config.yaml
norm_eps: 1e-05
lr_mult_up: 0.63
decay_shape: "sqrt"
max_seq_len: 1024
dataset: "wikipedia_en"
MLP neurons of a small language model. Each row is named by its layer, matrix (gate and up: input weights; down: output weights) and neuron, and shows model dimensions 128-319. Each number is 500 + 40 x the weight over its row's rms, rounded and kept within 0 to 999. Numbers have three digits each. A neuron's up and down rows have the sign that makes its largest values positive.
After each neuron's rows, "fires on" lists the tokens most often at its 100 highest values on Wikipedia text that the model never trained on.

L4.gate1148:571527478547542472540442442487468491481531491553557458441480468465537573386506551468494523485492425492532461511520483546487524556526447446526434513526518441502511509539536457591575518480568504482504465556448478539430499535553571509473473530522402456480499449538445460517458547487581489557497442502500516488523560527500493504491428451489486503492489489453453482510512482519449487448556430536508448552566487521521556492418494439545478496511489441574559526512465420459511455471517576499606459518485421460493545530487575460480478437486499421520528498542490518539474507547438527450
L4.up1148:428487447504511404471471513562516451504539530436461486528450491484492537567592499503530452549507512469461473469532507543469493573497523529481391523477495545572479508510508508459526450496499513534466497483462504478543416473482562575489542527495496551491600438565533464495400510506490469495455551543525493533514499501517543542535430505531541547545478504476497571576504503507491495495538468533489544537436536531545485482476501449468441507578504508508562556535397444544517487502504461465566519450546515553443444496465513435493528506549478421494481516530510564499550421506468534529
L4.down1148:480467521515489522430443439473509459496478502409406448555508521431459494498493490447556428513575503514453508533612427524462509491579510542487485475467493521535466482529423473419454508510499515493445504471451467483539495516587566431505491505437532536498444507512574488499428475542446488461487469532532541544497504459482451529545452515460543466504526432495525563479436551507485500553507537480486493512486470559410509517514431532537454525537530532508514486491527512514475499511532479574527519478514502518450476535509443553499472492497495466581462521485517469510499403459542475537
fires on: ",", " May", " January", " February", " March", " July"

L3.gate556:504506581498583523512437437498443519540512553479565427542427484519557488458498496512493518522412522445501495507534503535458503494544462558534493518579576567554468461482501500532491484526442580518395522443509446511453453475465470453463548448450595471505481536492479415561475534521550498509476530452457447459436533584475530498548489505547577509464460480530554415512474485516529511508528559498505495460472493515535509576507500560551482433478512454538480428501382528487506494470529480571476530481487423535499486548539492564464526577481477587495503489486471449479592431597470515465
L3.up556:539520486441456527535499486492486467510530609519534468530493513476573473479539453501538425479524477496549463577431497486517545485424529513522510462539483520522484474494531556510515416606496459461418543478518507504439426481494525424479538513451558555487455517464419500482484506505483494500473472445528519455493456583436465505445518543556507502483492472533516487544526464511470472524562427480515473446474600462486463532547489513551528547508510492438584473499537487465469514542443512526510538447458480491500472475499529512446520495460537532500502509464474422486508525553470540422
L3.down556:491509493574531496507511469542510461541484522487469535462483527551473535481487535499537459501551495464516514602494531487486450484491449506442471483536496547569499555517511470487543503532499481481571459456512470524568460440531606565575527489523432493477515516621558503440599519529417521458539452478530478440447498474528540513507499531525486496515523528475527572544502484494543503511538533554481574544506459521587446474506560519520515569541546503527470522552508437535494517533474501465538472512569552404512413487502489574521432499460447481535516517466514560491601490495493439494
fires on: "th", " |", "rd", "st"

L3.gate212:512509480543539462561492553565513448514554535527506486541520565449480498570480465471531409514557519578519494490459469520528443475403535527477504472511518538537527489467458563450483532448457472503505483429504527491525516415512499542559504540493593422585561527521495514480521518533572539536553475455557489517485484527517472491456456527504512532492486564495507453444464439538511493534504573475526455526443494559476437525592500537494525517531521506494536575474538547534503570526527454494526420467431514489490563525461541466534537457542480512485491541507522521508488496536510499489
L3.up212:492522475442526486515447563505537461495561465537538502523432525435493485545521460491532466462596508502504573486445486555546511513439504449567471474487458437602520446455475532481550543474444497473427406424497482505506484421510479563537562587527543433500533456519520526487526519474545525467573539391536520524473534523467531396460506577546553472550556623459527467446474503476575560466495519464488496545442455483452465512558476449533533520512493543539487546447515555515443491507510444554523492463461534466528616546478530485510582491570494555508501480491556481518467544504463474481
L3.down212:501568507619537532529464513579477454515492449519556544493473559492533467462498442533463557511485532549552498479476487534546481546397442466525478479432465426501456475437515547578566506523529544401521524488478494474474478492449518539499520584447534465521454413538549551476533495480477501450499529444568517490511560502548513426416542522505516484588628594505513505451560429532556469534460392504536559474501382502469563499468500469497545542484611553465468577526542479512437616507470512517486510458468485474503540470435467514498520455471515488445489528484465537491529532535540535526
fires on: "-", " |", " m"

L4.gate180:511494567537489533526435489453547495476506588523556579509492435452440540455454492481499473473477450473497538509506559519505572618501469512532533505472502488413509432500469492575579542440510476546552493490537539497539418504553464532519485519497572545515503462477485573524550534533532446536405444523520460466513541511520500550528500521483464498599538530486543427541486492501454477504454497596465494542474534532427501519512477511503445529485454542545494534456488446456483516561476491491523496481488496449488567576566454549431471544464509480517471525458500516511460463484513548450
L4.up180:502537465442505503470465492508469513461515555541501490488499486466547518530546461470495551518455486535509443553525553606467546524479525483572537574410515510485525486448561478459535494575586499451551503553495502522535494503457446482620514509503367496478494500539502514510481564569502495462508510478409464489530529472472455464468493440460501545609511515590528486485484495522526513503496508500499451516513503488504539554455482527508519518529492450494449559492523524468459484553514506481512523516575554435482489513533481498541427531485511447584515475434516538465514523566503491466
L4.down180:481484509479536553528470472538529501477452485589525466468458463435565396508513458464430486505490509533531506452537533552509501460514569505457499541454542459469442462528489543512553473484514537477485490512448505562553519486511514468433532484527480465509521506514535519514508513612474428463456462479503513549509547469519547496546447481523516510521497480471519453503562473543527396506508540431485496480523508475503522576515500518441499544528523427469427481526529556475546520564504505500553480585456448431551521523532433481500445557487473494532492460522463473519519472506510442511
fires on: " N", " L", " Li", "L", " Muk"

L3.gate1007:490499532562447458498489492497568529541456535456435500494522458458502494552532534498525552532476499533523509507496468518492525594597528468527551435607425580490539481548534507523458485538444528454426469492516448494511536468558474528480513534503502484469505490550502553444588509544492564465516513564471607559480544510480511494507529492515509590512458448485574470520494523505500536509434537454520563405561528471439454458550522538470497570446603443552487520513526514510486438516558467481478485454468456474550503502507522483523414482490511542553494558500510491517536471461501456518
L3.up1007:509517475532486397481542478534534477491480537491504561483489479463520528453507426400444455433498420595531518472432524528498519511424494599630599459540458584524483512527537525458486514421514547443551483497470473535486547497515466473541453396477545498508540546463482485525468549504443526485531497466501498421457545485489487533476508517478533482495483587424429480580492456488528460500475448469485503486523491475500517493507508494495490524533476526492494508501539485497478515480519519516392468560503540478440529522497499424491501530500521446523415450491510563472543485513493563547
L3.down1007:522492503508483505513529417446499529515443440486397531493560500539512539517521442528525498509532529522504500529584554497491527577470524568438547582522426492532510449431468491541483494464484486503537486443483559463572493501452497503496537493565570530480575489439543535550443487490450514509551511466522468522567479492510537487452444468495579451581511502484538467515541510566546496477498482445448539479471490490631532464518502479455488516548549443563552615538503449571549538511505496440481529498516475594491552526459453526495563501448544507493595573511437440501558485496497544551
fires on: "===", " ===", "==", " =="

L4.gate258:492510524561496580553453518477465550402559536531446474485430536476554445558551573481492453516471529541516497533469552468572418427470541515456459424476467513512415564493506547569507529502467502434460506493520524481586570527472519548518509473471518462540483453451538464499568496471504528567525551461550530483478450519542516501505532452554495521492532490577494485493447516508548438523528516507546470478465551454470497471514488492464568478464533592549483460568468547478500524452543492496518469549463498462524533467554506475547562506548463524564533479519467494464490458539428511513
L4.up258:478498496557513506537508501483508552497497480447473526442491477487524464489541512467484497546475520584508521500595565474503436503456479502500464540440483479602472558533524586544560472487508474454519461549480526495519481535424447494530484524526527486428415467467499504456517538465571515548559506470545483437459431501533558520481509506568522538488538549538544452504489461488568546462494401505512482493534549491474487501419446525508591453476509511535446497540482551549403474542476554529532539542456489482551548515520492512476547530460469508501512514517460509464516486492453536506
L4.down258:548524443571479472505512529541478496499469530484467502493516504438539489488543509459553531460491487498548453529466435448516479511476517411513472453476483522574541468571498507476548488506530552411527472499523501588492559487525529466519442435497564463540440447438605473442496512404532473488526516497491557459487523503548518487529422480541511548529515470529515494459479503493505524476427422461462498505449429525460486463507471505572521518539506476433448409531487520514431503507474609546492440473498510496466518490498501490461529463551545495463513484477512469490488482450487498544
fires on: " to", " not", " re", "-"

L4.gate441:511546418492493553539517601435424546531509460554518521500485524470496495480469472438511476497487472532485577534526409504484444475485536441499503469533486467503556453564469447501515484512538570455486468498548459504459424475531434463491469448547508469583534394443460554510509501530470468552513481502436453465450451584499512586442529526495467514505426533582556544493497485467498478461540524510470502491545473560540533522474468430487530415462451486531466497565515492528537531486557507478581558459492519500529492566464522483595481469489550414481504564491417402445456424508496503468
L4.up441:510478497554429400523525475512542498477537431496510439452453462506508494546538514467489565472529523475550531533473486514452519536419558517556546506546491523519413422617547495468418502391471548526522472484420477513483524535534537452512479441479511531505538494517485509521505469563532455479552534511511485552493538594502573467496545490510505466524564452525593424522451460548482529475562464496443548522535553489497481482497517489552478491496499492495442463500502581524526461486412486527603484521395544481474458517502537495521506576408507543485449503515395501553543479466543553490
L4.down441:509535566576484483544487485453445523464510433482489529472456463412507453476433568507510549512512562426492507543501578533463518562567433619542499524480509518530493498475506538496483527467546511541516508513553582525460470473504481436530543506496527485522526549478462482500484555482476549509486506499515456448453491500486513581522445603548493459491518563478441467504468519474486590495494466575453428501460481500505527579604480548538412530535535513494537532502465469424576490490451446470502442470553475550473525451554476462413544533525494495524451485440469493510521445487541491452
fires on: " (", ",", "w", "W", " or", " and"

L3.gate1069:471462513499498474516496529482457436505577492535399554469523470465427533417442431561441533458544529562441505536488487489477522516580543561458545474458499467556473514499467513562533561535460462555535557522522497508556526439554515498507506459590397519446510558573490537480472448582495424574438504569486521490565533529510538466567511477474535596545566494519501534528423531535477549520441504469543471488516489442482530478522473516517456552534543531473454467582471525498475425543518540507481515437444442494567504511551514442492455473531459494554543500484492447543556459490444542533
L3.up1069:474497479538525487515520548539460554512414616457536542519540392540439504543452485524510509512490526500546481534513432530537469513518508420510520480501451451469417502530503490489490577494478518478458527484520509488494522518480488506547525494432501529546554461447538503476511464483497643585528517496497555502484507538474464579514482470512485511444505514477505500458497434552501462481456538520557484434577458534486581466484557498525462528539476508462510496521521545461431501406517481481531447508558587537482517447538520453470515531488513527490516473482509451577510472533519508428
L3.down1069:575464488400465460512539518506540495546549461475458489472477440529501581503531454486519517419544493442480484487467488423525464411523549548490491505513570559486384535554539475564485496517471498508510455465517543572583449463469508537511506499510509501501523468425537510488491547508498503561472461476545472575472412485488563432535502524501534507511475541464572500541558470408441469509456532529558482505419506535587526549514559449491513510540526523559493448491523487451469517491471457505512440541500532470601502466513494572464527513463520521520497591526467499451506502493496522470
fires on: "===", " ===", "====", ")===", "\n"

L3.gate554:515478517492454514504491520523487500552512493479529562496464517555513535519508489517559565519494495529541559486510520522468546498490465502469570485553487499492487512505447466544474525536530436389548516522468491440470530468541503455529566546469482575557538537482427541484504505573463436531449500586471457485446497499526498538530444464506559493507440437494497457575546521473476528455508502504541495586534510485451470487575574523570507490462470508549463457511591494476500403510527509472506462528528489529525491493568548514447492514488495487571546524516549494589490519519501567504
L3.up554:481521463510536477430454469496516529516545498551447479475602560428546488540497519486442526437590475455425565535519515532507492462516586502479471554431606474583424480490455481479562497464507531478544442528485422562448443543541528497461476501501447471481497476579494536508550546471602459433550465533539506472468514571525473480420546476543484461439452515489518477471462485498454479405451491521510580518542512530459509545496492487481554514481498398456427506458510443483536493498476473493586476500478470518456557508488432560516406548507556583478517428480440540458583516491433496477
L3.down554:454478489521485545524488498542454516452480547565495587506459484475520445497535471514528453478497480532541492521496554524496585454489520490473514498447508505564462457496521527500528489549528560502502553483499566502506552488608511592493462505489517517516529491501553484485476485558463433449477492451468508486467526505485561494516531510482512508497428477527527482522451577525473524517538510496402510533518516486557515485520557485442501455496456421635559544432512489493439416485457535538567568439463481460490518508489516492532461482453460490461488522511576437532514511537544459411
fires on: " L", "2", " 2", "L", "5"

L3.gate963:455478503543538541458475586422517454490468478528455472476433510558421493463513555559457455481481470478501499438502487457445493633547561484553506543480535527518481480513516469489470492498577483506458534480445488511470483399517479474493511475535501521514480506528427548493537462491509558514476541483468447453500557488494457531492476527487438445461498479492490518516463583519517519558439480509593481502460508494546504490469458549535526526492542498488437474437508454404495428471522541475409447482497525512511481449461483557511517555427542521512490531561488451468549507536543518476
L3.up963:525505467489440499497483548540520466517478464497484537445483472540494474514481581479464508518491479495545467508421489527398581561558543491578562540476524529496528548521510500494464531520509443535476510544512573548540440458614496486459511511556475563564468454485467512478500465561517512476537533469510507483560501423505491479494582433559549562501516455499512503510536482488483450471425510520527520540509536467478515519477451498571524599527478473499464520477455525498473427442475475580549529454508523480427463399482406508587449521494550424521483570472460538490578545452499532558
L3.down963:491459502471488507472490496385523496425543496507422387502475544525500440489479508451474497445506452478532504512492462453459508531540541522588552543522487488546555489513495537479496444501456461536468491498425548486497485474526429444501519521466495545549526498476447526459510403484611510503528488541572483534481439437474576510544493486477555455591496520505508555508520485516562526449496494511530526521533487441471505462478487454560528501540531490456512495485543467580564540532459492480504505481477469480514492450508505569483548530457516506538498479515546504461557593501483410492
fires on: "-", "t", " Ag", "ag", " Alt"

L4.gate615:500502504531485536509529560508454421467484560535531550491471496539489503490420529478548494492522536526546518530508551477498565477487537525535446423556493440575537456507484423502454535491492505516403519605497524434458467444489492539421547580538486456477501495465482449547466458479514457608461499443497516543513513414492464532480471454519465521571429510444443506494531516507499506513505512491476518513419479507439507505450495544510487577490495476420513421473434457506435509550540572434550482567534436508564541538474451504499523508590481430460545546456470417506501480532410513499
L4.up615:504521478562517450472480560521524422506459506460511495524536524521464498579479504542540476537535564552478482572486493536467501551479478457540514564495491462524498511584542451512450536560497434478479449553514466474499380450574535471508489548477473540521568456485502475578532515522455456480541474477395431440497503486501493503541470496467487514477538531498555517500532496535444494535447466488495487529510530425536555451477550476485466511542464446453542568556505519505483526509558514431494471417514531486440549470539559504541424518534496465496527489518518515609494624447504451557
L4.down615:494509507438411437546505446491462534511533527427466412501531536520527510508529468513532484550523440491467461505569492578522468534488466516576501526526576466514400484476555507507473472402511512490489530474473498481549528539577558457483512524451506504492471533560513468474484470507488507464446523480460552533520472500524521483489531610427447512515517474500520502498479428526470522468551538467474471487496537511465508467455437531564503499459486504519557443561485546556444472413500515568482461450495588461441464495487555476503528451434544485552515461441456460572438521556588510502
fires on: ",", "(", "-"

L4.gate1252:472488472503503474405504532462575608456465544499555486481417567534473583432488516460479525444495535503457552442498481494554479533453465449492514483517625521534474567488528515479500533587492536487501467558501497505452521458479477520517514540493482446485490516500532521468567520461509477487421477456519499501458428463401502454452488523506533501548504544485442492492460438465485530576472456517531449514539417545406474542479469471486524535591561518522430531463519491478492552531440532536533439486457488445496476506472504566477469507550510497469408475490482451470520511471574527495
L4.up1252:484478512440474497482506509507532513483523479460497561517464515526535528499523512488466485488526446409535484457534591488460449466454529425513535472507562534541533460561514520524423463444525525553502483574459505463579509471497497482548487544499455528509488476492484506538486468428392489449434490473515459486449521496560552479455527465515504511579480518485420455535448493526528440490453460504503452482481452532456556455388527429489502461555505459413514503438517494509520485493493511503479502505565470495519537525525486537542504509532441499550514481397454499533533472503506499481
L4.down1252:515509540467524476656500419540498429551537495489575476466484471493524503505448506489513527483554451514550425428550531510532509548488489466510503506569468516617424557543466506555558499435515471570460517478492492506506472485498476462526553503486449477608523496430509439484492463521490504472479502473495454482508551469556574525491536480527511537539417548465516464556456537541516493492508500487519507491478563467427574515504452446466484479501438518471546415462539548530514489490448460525511523412466510523556512597508530560534491488521460501479524487540502523455494468489506463493
fires on: " |", "-", "\n"

L3.gate902:476518490463444483593546527545494453466473541597553408438535552529508526573523470545537527519505511470547452564461518407518504526495490530569527549504556519426601459479471544547476493489571535501494573486568498534490593583564460528532498504503504577489479510517492452488562543524503509463533497518498455542469539517535486512526529553486440488536520447527474540467527478547401485545446450408511494524395508516523435504537456441529408479526565483521529542536548509496476424530507483488490509472491534580480538578513482476594466477492431548497463483488522503479506543505477545499
L3.up902:520470463496507549504459505511482555522506463540432501471562455504576529476471456541526517518461524529540535449470493367546461454496470534450495495469545499499543495501387436474519472543518532503493512529530512547501507517499548507448473508497477540462519463506467490445479540450476556482468561453482510487580527504498585495407463442480574471526446504486506481488461456498468534460479480541483442522517514547492450428553531495509515468466560471521532556548530514590516524523534506520455469474451474559538487532552529507480527528495520475499457475491501516361497477496462508534
L3.down902:494503462502496484511517504540537500527481564484503549478579456484553528584537439477510526510536496477521511500479504482515490458487516515452516443524495573470454484394481485506514535469506495443578492519490547493562510490494438438435488507505386589572472463477501520569490491561509570489459464490496524468518543389482512497460502547502460498498565432496490520472467470522486497551467528574555498423463495561518558483488529495488561545540431495528516477511528446477501514541495470534431551472477546460538443499496562547542450532479544520535520490529528513498451440567478467533
fires on: " No", " Mo", " no", " We", " Jo"

L4.gate584:454501470506564476524527523491600472544446467550466491510527427461510439508458493565458564527543456541525491543518546463541563449455479425507531554534468482486451459586510478498520535472426600466474498436544462440488498493517478468451489439495514464519534558501530448495559484539483483377517469461511541554519516468499505522474479535457535522509531470502471502477485515465480459481460489542574509512478580530417594464467524516515474497467577454515510538530501477449529547521501487532471467519517548560568482420476439492459592458535442412530422462535433507459383484555527460475
L4.up584:478472503565452554548503505469564464517506514503507459475522512480424482500515527534503478503450515420519480538494545522457469517498499560495479518496518471439554476502486501507472554477564536468494472482488585495440475519455476478542520484476491552520498494517543506530524504566459578398471482524477534560514459522437510483470485502510577442502482524513465506570530583504430478518482483477454516449480582453413510548524421502506436444489468494563419505541508474504535469559464519484445499536476421517444497478473470477541549370437493482478511504531430452503483443502493492447
L4.down584:569476530471551562518490542465478537516524501475449567568561558507510481566507553531610464533487521430453510512522509522529502428585558549561503567471533511489501520527528521497474489492414511465436571555501515492543510483482442539512482483454465417493501480491528439503546503517466472501551509486563468466553507499495481559513435483461502442440578446473528522506501495476514481470519512565463432466551455494484439534554432519557487421512515489466469559440517446500452558573469525514493509504523512449492520471463557500474443563577459451511456480502533497449442499545562479498
fires on: ","

L4.gate1215:552489482523493484468551470558486535587504500568481514489485412511585526484547564549511529411478452520487459496486522459516562470526537492536498456513476402512581486495501474517568385582433479470538467521504487566526441507644459450488553489534479510488498536451566470451486520509587470434455537460494511500487489544502533482427521514526565547559508538501547558540483500494448436519551526520508502590580481565515544512418489531523575546544534529614511583498587500475465501477547502532491527434448476463487457505495525482534466527449451455503489553579537536449519494463487515527
L4.up1215:475508482525524485507483502500501520530470504498540511507461486438543491564605498435543509380449507458470396495425492486596472486459559526516518517491434438542542503521479504490432513564501454415524547503571485473501490450564431531497460486502479513496528504509608536516490500511559497467472560506466493449482423557636544516510459547484451471575529505484520531525519452506448480498499473560475536506511533491472474528447513495531499521486545585597476530517591517479533455535511577485476493441498493440525485583472557513472551498439457435473460474509525484534472483485515507496
L4.down1215:501537428437496542519467551516490611534420452515502495468509481458503462581513452481575442427495459525423509538488499535513500482461469506494542445487500505565471509455446520498510500519461474539534504513512514601480500488515420565458561531526469406464501509432598473466494473500483451533466476521496422590425528590507493525439462513547464460516564537492494491509547506443445520495516502527553513524479509502464439538458528505525485590567497484561497491538565530554514378496482527451496517467418454476518467450502553509499489502456401532521507447567522499512485499564556554458
fires on: " Gu", " Cam", " Bo", " Cal", " Andr", " gu"

L4.gate530:462458596525476507472479518516469605511526516513504502482465512558481509493493455537499405480514452590429526468487488524551503545483461487475497470467514494521469508513538445544444551441524498582528519490514497572474531453523451508498485397504520566497480497509458430524560484539461474451421467527500472517554546470496464548498483482514501464487477484462537517522625547495529534574469510533575450521481529448487505526576478545497463512580523469573451498466481529541462489525487496532529574546495455454528546510529491568445432448474505516476469487482493542493535530481518470427
L4.up530:429491558476534466541539492468461489598499518536507571484512538528509494546536516525407501497549487429432567441456502428570459508485545479518575432434567466487517480491481530454434559440470530513497515504479535522527491523480505523543551464497381553478551514467635579478473414471486462531521531540516526494503487462549467406478533477520490483577516547505578553471531537572537488509519502452554517565517518504434487534505464540527490477505459462509586540523498508483467496501462408516417555465573505455453511438546494486457479473456497558494488513500495495492468492475432481489
L4.down530:486532501462468540543531584506490467563505403524447559415503490545521502496556524476518444436521476566540434522484494566431531567520551487515555432464487462443558484494517484445485492490520467454548468428576450486518420503485531491541471495452501545445491473529531486513536499520505520497496494447503358493497509521432593503527512561470518485520562540455437475483520532489517520398459511536516469515514472563477448475515442516454502549451486453509496442464455493450453482513532522496482452568519514498545489563520497461470497516509501454568500548483573515426496463550472446628
fires on: "-", ")", ",", " (", " which"

L3.gate831:511558514406468480502493488528579498510496509525491515460560519457587460493468483546552511463482464527474555507549487561497499487454542568458439476464534422568447492470525474592434496507527391508503571564475508531503448542528456441458522483534448557479521549457451409509517449485501492531527500491505535528522524495462480482493559475502459544512498498474522492472518572542470490480512528489493526463540533472496469486530474452455516407469548475532486430487524457490526497447502515622489562510539511536571529496514459456519532459481522486560575533537482581531494559480510531449
L3.up831:615486505580522413580428554495453468483526543499489503491452523507504447528537508452458465471486517552511492519485520468471460512447477550526478487512473547553482523470573489445555496554496531418498496463462497523517532474541516569495439480489506511508444509538501436529461465496519489494476492560503515508447525454531458486549451543504510531513549577526559573415509485500480518456531492503515421517519526462436463499470505504528499559470455528563536462549494536518551602393506456488541520527426456574517533491472537500457503473522529609500467465507488518543481543416497473554
L3.down831:541482445465488456467514568507492534512533530578564494526501511478495431505548481542434489464504456552556524537504489515505499485496540441525463422494531512528497424459440508488462580469474545455551495500388402483494545521550421541480517546442462491455503556599447477459531500450563540516501499461528527531460531532523471391483487508509562524452491496520543451492472481516528522506527509526486418493511569467474497506494460526575560517524468523573538543478538431443504515539516493442510518512483563410491558507479558520457589503465472571616576468427478540603557381480506437566
fires on: ",", " .", " [", " Y", "Y"

L3.gate1332:548426489510513445524551455544472511525525520587535477473533463504494483493446570582473497493492505502441456474498487508453487521518530528463523437549438432565483498484492549573533488452450527493515512527447432474546455474618580517456535455533473538496596492506521488512461476515509581580489518481509502459534542410462493523484508472506488494496518475523517514581441455524562523459510503466473464475455569491560505471497518513562571461516535496573483539600503544504534519560460440493453442441452497442531525462478447508501508501499476512524472501515552486517481515584517484528
L3.up1332:546510583526507571465492478533511546520497470482517549504539479522443531566533506553542522523499512450567534519448490499498512495525482499515542514535551538498481465524504506462575557515529504489401509473584504567521479523438472452443497466573503538432498543493548497458507495455544583482493447488502502503409478564480451507470455518480544467517482613516494526520418478419460488488499506514474547505495493521485466423517542521480522526522496504487484496541436562530517501514517545482533552473556491524454505483496533491516607444494503460529448478583538544557436467473546484430
L3.down1332:504500453534556488467488516498440555544431446531533468498554560507473583530579506496538508464501635539541525442366442535557503477599445503489580576514481498519517453494479442526560553493482458535469461461489433558508485524534504452537429501447495560537478486533459526558540525489492557522465478470520436559447522521492499495450451441539419510515574564507475556464485508468502468458520526526442518483475499494533496391568438551466450536564567500568465488592545568474495494481522519470487514499430532436539471531506562480531467525500523537501469567527493525470406541547503466509
fires on: " Gu", " Pe", " gu", " Gr", "Co"

L3.gate393:541438472473507585596520434453413576471403475541482449442480498515463575529542545528627440488495448504494459574531473517464543500549506468446526514512557498562525511439433493545504481448492498510522507482467446579508490450532533513417511548442502539564448500474504435562482468495481501559478527490452586509542456467374484466537516512471497519513510458506478555497548458521483466537542453541544460546474467407448421489519503499483547578496540451483502514508537533441548501524497574460455488483511441474468585500487485385459498506487434519548468572529520476503456502529540549561
L3.up393:515469536594484488528478473425527525525525459433506489515532536515496479481453483506512579476483506481503539489507445538496485493512513542520529458574559509543452461461518548479464531515548480553505546511484541550490556455535522486495480520502509546466417511504517483468504524571448478408509580528461520514469494476520483541574535551478483462467502511507542526507519446429529587454450462511496495538465572527481521484486504545519529497585463491499524516501573429511466527529444530509478567547513513457436435573484478512481518518473464487530507493535514472462487499517496495489
L3.down393:456480482496468473503517517485522545503442481543505518506497553431541519491538466483494476511485524508567568460528505452497503525470475486437467506524525536539528435475431443549482521530484576498461463495482508569479508435444529485549541505554450502542498430566560444541491482569520488575488524547522548452532535546565435452536511492457516514523483515465542529493525442499473405478562557446513493472452532504482448499554498502526468620501469515491529519540541553411571455476570510517484502477481494534535423468593454566546468506490441511557505537497485497484506486506501455496
fires on: " (", ".", " Bar"

L3.gate11:494477457561624460470504430459479469537474494450514478578480509426485539532489456546460519523447455438482531492515562551481431518562527532528532511481455481507454538473491508545484504426475523458551506499484496473534432524478497503524473456520567406552520499523599511482522481489470458476514475437515483513484473518465447444490498530407499511473574558513521480493473425485530452475563507533540480509499513485561476520552573533443522452520465568565515496478555457480501497517533477516517497502517538480517512473493438491546447533499516554523480517551441466539411423502571456513
L3.up11:454546418438496516469466481486530468569557457583492464503498440467469496556437595492526447497506455510533544579464528479556585508439496576547540499559456564495476485535477516532511519481491496530531489476496520489496479474537480408524511486515518503459498469472467398491500477585486538486496439485518454502553491521475543440557509555512472480573494487481548497504520529477508460530544506460452569428489601501431423433510472547480509531433425517530462526555485512553519469538570504551519488515485560495454499524483478427470596478477484484551444517499404471539568477482522505475
L3.down11:474534451518524477503526546484547475523466482517535479539573515498513460536494522491451463447449516497526528535539577599523518530490457543564490539516500557483516517484526498486431455451467503479477545459585545511491498521489454531561517429493505489490499469461475510471500541503451544539538549500475531427476512485550554419607551469456521467538502476477503427553460439517499452544568577610462448472556491548504524543532467607430502480548528546533514551461476457477524503509524482456497507479539593445537435526483431446502439500508499532522560473509547474599530418569565434454
fires on: ","

L4.gate861:510503456537551527538594473552479487517557465594543451444570541501538627493476472504542376476565587476499483498537469468483452521575503474493532538409481516566480461511517527555439529517525465508470479511475462444523538468494463519525446529466463563565520472560555564541536443473533535539479423489504597488488499482450503524456470538546543552455393456448482536528539459505500512520491537548500492481374461507437564424475539447460522513398530471495485462510502506474548501457585463468492562495472577451451534482473502461482544472521407506498506523452514480542549501479505510475
L4.up861:543489579512452523424451401471489511515569505490504484480510571599481518492470497539544519510455477468461494508535473507502455453459460509491448587447579516509528551456522509475485555545501591464539522520523509483487486510518428511493499543453520468524483538541445491515501479465543517540588476569483431553466451535528526466559459518515512481556466478447439532577531465495555563483449415510462441584498509472498425489513543491553502542541416495530517538385487518504532533537520478483497491520504473493561434521516486493500518500517519490477474544520479580501565479528452502598
L4.down861:509503547490405503517521513462478484534412524521443518539533482530491494536442526533470452502507508501454513484510501517493491459501432457467484490440512522484473540472481500633438550478534475383548510483508517477475440606517472504565481461555456482473508424566501537529443505496545438551504423491481447485565452574528450492513523466526467493533477444497456548500524475480566498559541522586490534511508469516519538474609538489503484574534438502429526503470513539536430449522521546418548510473525511464521501544455545492506493417459507465496514486573468445491550439491532577449
fires on: ".", " of", "j"

L3.gate377:501563502523561527523560544532499567521452525515560443511598464550500553469480536518435577523500465408518492420468570486467507471459436538508508517524571502494485531509501442543456557521526470531517499417498524506537550517494527519564496422454480509429459496561498499513470535524522506533478529526521472553455545421520478581502519494455523524494502526573474470496544537435445559506509445544433464521494514561481476474512530488526521461549449502517447548506531431479495519545487547532488597457465535583481523569499455460544461488456459513513388505536436517512534417527404465487
L3.up377:489414520516545495510531455540512470522495550505509509514507465543479512518538547534522561487452429460509473505455472433510520470438520460518497524462523557508524535532491537530463449540501505507527546509480449535501430524520534480529462483475502488507485465451531488508485635440486500546487520548455432539591523504512485431454597492471444531477516565474415503455472448545503517493545523572437507475479494483515484498456525466488553490504436513494468462471406487497484574480466577508547553400514506471500490490411544465501440481522568474501507485542509413516501433500498549456
L3.down377:537488504608550425554561511476519522483529513571587499535522447422489528522546479517502550535400459453496469508460394495536534478446515496466495596489499542439432513510508520551479493569480450470506466510488516543490560470450518476502493460530507480507536506458478497520525510488513586622478468515475464529476532462544460480484515472472486513554455549528484492441490452501467541547438441598474562498451518480503466400496551504515513540520490444481484479585534471511504585494523493477441570425499573460472496496506476495459480434555500498516438448485419440478545458566474456439
fires on: " Jo", " Mo", " Ro", " Co", " Go", " Pe"